python train.py --norm="rmsnorm" --norm_place="out" --positions="rope" --rope_base=10000.0 --qk_norm=true --parallel_block=false --init_out_by_depth=true --optimizer="adamw" --beta2=0.95 --batch_tokens=16384 --seq_len=512 --dataset="wikipedia_en"
MLP neurons of a small language model. Each row is named by its layer, matrix (up: input weights; down: output weights) and neuron, and shows model dimensions 32-159. Each number is 500 + 25 x the weight over its row's rms, rounded and kept within 0 to 999. Numbers have three digits each.
Before each neuron's rows, "fires in" lists the words (lower case) most often at its 100 highest values on Wikipedia text that the model never trained on; "fires after" lists the tokens most often just before its 100 highest values on Wikipedia text that the model never trained on. A number after a token or word is its count.

fires in: "he" 59, "this" 26, "his" 12
fires after: "." 66, "," 14, ")." 4
L7.up336:525574495549464507511520525490487492484482475520519530496476522503541469533501507516517520455459449478514516536505490468522461497517501502485468466494487509484523579525442511508500496482463500523518499482485525509495499486491521488464527483488497490504458500532456471524499481525520491508475496510493549504524469502543512485507541521500504541492525507473502541536483465468533470512476
L7.down336:462499507502500499491504475485523467513477501501450522502503505490488526533491488435476431513486498480514503426496486505485470511496509447491508578486511480466502536497500504539509479512501499541558481522487508473480532489484510518452504542501506462479462490480512497491480482492510544510500494470527536528535485484499494506528480506482510493536492458531507478482538480499480514508463

fires in: "2014" 23, "2004" 12, "2024" 11, "14" 9, "4" 9
fires after: "1" 41, "9" 14, "0" 12, "2" 12, " " 11
L2.up110:498487452518490526488495514473532482517489493513474481489500512529544486531485485522515551485474517528515483477519457494509468466512514521483507476526497502483557526497495523540469482517504497524494529496505504517497518517524493514498495475501478533497467554466483488519558500517460488552511491514532511544495503480567520489498494574502468496476495562516529483458479524533522546512544
L2.down110:479509455514518466495446494490486474505471489488466495523494524514450488498539489467514506497568484446493484537538513479494507513477510458490512511544498441464529506525491493509496531518551521512512498512491517516510507497474494469464485502519475486515523461502514474513451506486521521510482557552492475498489492502563518551477536493517479534489478477486530504476468526561470474513505

fires in: "but" 45, "this" 19, "it" 12, "notes" 4
fires after: "," 33, "." 18, "s" 4
L2.up150:508470526517495520510485478502477538488467456463499526487500516473542502513496500544526510474486532536480529502483489501509490494490516527548503486522495502450492488506468546459472441497468496517533463478491488505474564480504526471507541515492511523490461488511502473520496457540495475522510505556506440504460480476530491554482512559542479449490519504545463484495474473476521531517528
L2.down150:504530529524506525511492468472543539518517461518524527509527506512502512515515516506509458505450541523490483501492514511520484469480525530509505456511493538456510477519474526471524470485508480485484426499473503516489507448502490503512508498458477507497477512527517507508514457521506507478495504497508506479456500528496493496496527490500502533511510467522533488473514536495500476502515

fires in: "he" 49, "it" 26, "she" 18
fires after: "." 88, ")." 9
L4.up465:506511506526506498534495472505510535512533503481514486529509499533536495447478487538505483474531522496499492526506528467543446519493508533529489516489469475485499480498475525482524501453441486507509486501497522454498523484523504495527528461500558482498471523534448475522537480535503489490495508501494510557536507471528553504502519486515508457504502532541489466475471469535555508489501
L4.down465:475506478486535516517508483478482514505508477468493463536490456524484531525525501481537492477469516520525506495499513534525462519498495467519475524503499509484535513511501508493486478458477481515556470530492463492495530472490514511467489515489516504475480536532483476494516474514507567509528472507506506494511482524486530474518513495551543541492513449453522502491473504499484480526483

fires in: "000" 50, "500" 9, "2018" 5
fires after: "," 29, "0" 26, "–" 15, " " 12, "5" 6
L8.up405:501494487469473510510491501480506506487450470529499474498545499519501512531478488573523490492519474472489474498527459503521469509502486463503410508502503508510493532527494514503551528490444542487507555463509451482543501510505493502491517496494510511497451489452472468513508518499467477505479502446515469541509508481479500504524522504486508497496503520476474520518491497510464540519488
L8.down405:525492484459516476458496539469497445485474472514492539472485531453486543536512517505490519516542507455496479467514498544511508509463482494543517526519515508499481514499468530473563468565516550497483514519521520489509487522516496475522500473483484504479526492496502526536539488485474532484574462536477475517487493497496499470516528487473515544499485517526487451507494469464461498535503

fires in: "000" 45, "00" 26, "500" 7
fires after: "0" 39, "," 25, ":" 24, "5" 6
L2.up603:535504473487482513477473490531478514508515467476512510513529510487485471512454503542492501487525478515483489479503461487558487482510473563522494442482544507518502457506500506534517468503494554527504522504512502480543493483531513512464494481520509552492488509490408484528506516500494481507497503462527495524501488497487478507474454507483528521511498565535457481513456522532467543511533
L2.down603:450465505463525517507468515492486490488477529517497489514489506533474507486489466535504508500496530476490513522529507468545521537486517502497484517516547478497454515530517439491543506487487548468498491499525514468470459521481492500481482482523525475522510484432499492528511505479510515500487502528567504508500471517451490501503490500502464527530523478506543451494503498478496480512559

fires in: "his" 50, "their" 31, "her" 7, "its" 5, "s" 4
fires after: " in" 11, "." 11, " of" 9, " on" 9, " as" 6, "'" 4
L8.up409:459533520472511478518481510444490490473506508518528522513511495487480508463488497531483497501500505485489518553524564510515484553480545461493490470464484493476488528524467511416480501459474522484472506484500478538507441481514457493512493447523528488544468499524511500449473467479488534512496518503505464511529510512512485496525499520449500504485503504461509503475461494526473533512502
L8.down409:462495498485451487467540525479508424508527523476503535468499537513513528507517523462518495516487474479538538508511550507499476531471543501493537472508474504529499508529534486498488528451487525503478471497486484475522507483487503490497480480509519511511480523496488461465490494509514520537504462483514525528491504476517501497519553487490533565530515469496533487516492485513496520509524

fires in: "she" 67, "they" 11
fires after: "." 21, "," 18, " where" 12, " that" 8
L4.up303:504487521508475527522517511504516557502528499516478515496505507482480523490489486527543556497475480486507466539519497483515523513508514474474479491520502481468600527479476523441506498467500473507521491501526510515496530474533486466532536501503492487515519495532477522566521481524496467500503482517468494528490514500493548523470547554521516477504516509518508510504470496525491495487533
L4.down303:527517506491497534515466520517497550532527493511497496470533492516471516489520491473483473491536480506478526503519482498514491470488498452511478536520469466452515521462521535519537485486492445489516470514490513491488520515488523510469505488495521547491509491502490512522532483505499504508521470509445511526505479518524495495495493490554524549523494513472526540470537503481484496495474

fires in: "where" 56, "what" 14, "which" 11, "how" 8, "whether" 5
fires after: "," 43, " in" 5, " of" 4, " to" 4
L4.up164:476468494522516507562506513509497513554480522501513527540504446500539495499469487505535494484511485516491529474513518513523504479519489503546542493506513498456508490522475511535497566478450581553493509501487506503497507475526452547520524498487566574483503519449499479494481509506484484488491497488483509498537489498489505460481489521502449507458510530512476496503495480503480527495473
L4.down164:495446462471499538499519503448492481548505529481510524493488480454519505549472499505463486507476578483495502517524502512515524470477532527515524523515450552505485536506510512521514535531525509494510514524529476506502510487516501502529528527509530523516495522482539527484519511506486497520479497489543488513491521544547482489493484523453494522458530494511514486525513490484484494509497

fires in: "the" 60, "its" 15, "their" 8, "his" 8, "her" 5, "s" 4
fires after: " on" 44, " under" 12, " at" 12, " At" 4, "'" 4
L7.up485:516484506479483472524479511460446498463525505555530499492498479503474507509491551491509510465542481490496521497517518509469500453488482491493513463466498470465511537523498566496537489474495527489474484513550459521536488497496484525551473423499505507524491547487518520500481518460494524514496523509503480500558468492508468505478474511485508543455489493502470461466478506500546545501508
L7.down485:539483494486479471493530501501527482476535517506540516464486493537495523470547529509461524509504535501457547483545517469479525503496501574474479502518524515476510515509515502490503448463480529522529482505456477510477514467476470508508490506507480506500523455506454535530484495509501473539544505501536505522479546545471479474493493496518509543473534471451522502530476505534508528463505

fires in: "she" 37, "anderson" 7, "lee" 6, "her" 6, "miller" 4, "rigney" 4
fires after: "." 38, "," 27, "\n" 5
L8.up449:524475525553500502525540490492527503519503518510495492493487488505513465492479436510510529501431465483500527533531479465510501521504517515481504511522477496501529544473465508521523508455449479514490498465505489513483487500493506485520511489498516518526499530527459464529550496513476470489476515488483461538522556478487548466536500521527510467505541540470487557541467445504538510485500
L8.down449:497503497488527467479470525488475497443470510510488452475518492522531502504531478449489504506525493512484477544485484500509492492488516477515506518504474523497504492480517487480474489489482531459479526483474469502529449523461508499483473493453501524540492491527462531504497488495499509474492489490506482497533512471479487512547497528511548494452475490541482507453561511526535468510467

fires in: "the" 80, "a" 13
fires after: " in" 16, " of" 13, " at" 8, " through" 5, " to" 4, "es" 4
L8.up133:524474497525491505506489490492457494501501453522469531467524469471520499519481511540492526467483506508485542478532479479505523493508497479493502488511514442471522522512476532507523523454471487530496476534546444513505483480514527524538514481479514541468505538515518476522514515499483533481497522511444434496506522528478463501441530535480466514490557518475461476470457482473504544464481
L8.down133:474493448498471500481469496491502507492543485458503501537539490546494560471480480515496460522525503510530491509528507486504558488483511528527425489545461476523498464485469483528502485498512488502514494439496495484502540481511512462478505562534482491518488482524441516539498458509459473460503516502529538501517514530492492504473520483490497513517526461494509495506477526503481500443470

fires in: "8" 22, "9" 13, "94" 5, "90" 4, "7" 4, "80" 4
fires after: " " 91, "-" 5
L2.up482:513520493504443536500486441479459499474519513478450487485523488509552463535531499524518521500496515514503502531497528574543537513551493503527471461523538511511508501535469542516486503504495530532492516477490527489545481491479489492519528470497512501522471508514507469479492490493479495533521521530459490513472493495504499513511521542531510490450488511474467499502467504526470554549501
L2.down482:510496473521530466466418510508462477503485505517476445537473468527506490496536481524525493496501540486496516519512497521499482505513500504514484505489534496479531489521514516476513485531520527488502465480511468501504472492496471458540479516474501485488535550453511513477508494520497512495482487531467468499476490528495525547497539496528484513504481491470529479498506535515473486481520

fires in: "0" 81
fires after: " " 92
L2.up274:531468479508510492516485489506473495513457516505482506510526531573539515568484509517520496497483539478471517497508468517529489487515481499529481452523525484537496469486499511520500487500494538534519528468508505503531503469513522516542486483512528512532470540518469457484541511513480482525510518512509523529462513448556468538455514484488510523496528505462528500493493473517505499521484
L2.down274:507527492503490477476465495513469483448492534500493486464477462537430476504528496500495462494484486470489520502533519460530507476497502485486482469501510489496520519517514496520486483530515460502556467504508505527489465506531514479523489487501510513534501493436478503505486502528532496475506496520511480504492467488517496527545484527507560520509479484489524522549524558533486508537506

fires in: "8" 23, "2018" 16, "2008" 8, "2019" 7, "80" 4, "82" 4
fires after: " " 43, "1" 25, "0" 10, "4" 4, "8" 4
L2.up601:482520499488455500484476479483482532498510462494519501517487461468554486515512499491631512519475504538517481482499540509481520472528475524518507463513488457517545488530511535482501477474505511510481501464503531519525505514463508517475504424499524486501469528483483523468509499533487538538494502526486465492493557489483491526507503541506527519466518508469512532461477510492503522549475
L2.down601:477516495504512465508402503503481478515464509519494465547489485498479503474501463562500483522500494461495515538507487474529491522482489489493489493524533494486538498521484487506490508519509530492533512500512471512494503494510492496519487490469491462506514489449492489483483533479516518467482523501504465500494506527494529536486482493535519488515496493466517499535518496535467480494493

fires in: "not" 37, "to" 13, "t" 8, "couldn" 4
fires after: " did" 22, "'" 10, " could" 7, " Did" 6, " would" 4, " can" 4
L8.up286:468466492474482509498501466481492533484503488535555574524520478515540492486515459511549475469443470534495505508502515499529477521536496513519496528497528498521512511486450532505523495478512573491488532482500519544474506517519490534503491465488509510517476509473464484483497505509519513507521527473500539490481491495510498517484555534504481483492507518535517479495502498511498514510540
L8.down286:525447478467505516502505540519529538498484503520525531466543475550483512476528433513516439473496516515496528502503487534490550493518494468510498548563510494516542504495485490520494492512525484515482481487536470528528510461477548515495501464527512523511478450474450513518527458488500502522504487479510512487491488533513513509494483510516520531485477434474479496498522477466525512509508

fires in: "5" 29, "0" 27, "2" 10
fires after: " " 100
L2.up147:530509466508506476510466513491452489489524459523470495468521472469544488484520519487573493522495496501511494476528552510506511495524471546494509447509529469502520506526493504491476481450520546534504475494534559503527498550479501496488481437503512483493443551488499508482549482479492558553504509519491452510505513483510434525514497546501517544484495505500509499513492486514494532518525
L2.down147:471512482490492487511403500502475465501485520528518471530507496513476501495516485554514490508488497460510514528500492474542501505498497486506478502513525500487511514536518506501491507523509531488543504489523473513492487484493505479509474504465499470506517471448481495482479519474513531482481507514506470501499496533488519544489499503529506498523479496473543507534513510527496499499471

fires in: "0" 88
fires after: " " 100
L2.up357:492527455524475500529476506499489461496497481558498512530540505487544513540486510472520489509490484531518498506518514533513496504540470562525540461491526463497505494507506500505534469474506509494504476495539533531489547545493532486538496481485495481485493524488502499494564489480506527547495510529458557506497507467523455510501518507495528537480513525484507469497502523494540487501521
L2.down357:452513482495502477497416491506516490509497528505507488516517486505495472499555493540512480523486492458490507518526504464543526550522486494499479507518513486482519530542510486491484505526533535499538496507526477498504498481486514457508460503452498465500522478476494501486475518505521540461486464543508465502491524512467544534487497527534506482518488468454562519519529530542500515496479

fires in: "the" 100
fires after: "," 29, " in" 18, " on" 16, " to" 5
L2.up607:525513523495472498517548492499532491517502548502509530484493515532482430497497514516550555483490483526466530453498488475556516477509467493526499460488527484475493480512518491487520517461466491498507497523515489533513554464473472488521536422497508505488457524522490483508499388486495507518521501536497489488541515508508534485484520552503511478481488512533445506493489479503488522517512
L2.down607:485496529529520496517514529462541424520540516469520514473524507492518524463473514544496519510471479511536478499485543483470478506461508506475483456484507449475487476499470523505516449499517514495494446538496531454469498470470454520495505523499477470495499490480461536509490483512513535507512515485501528472491545479488483490506507481492484524446534522535502486504508554504509469545486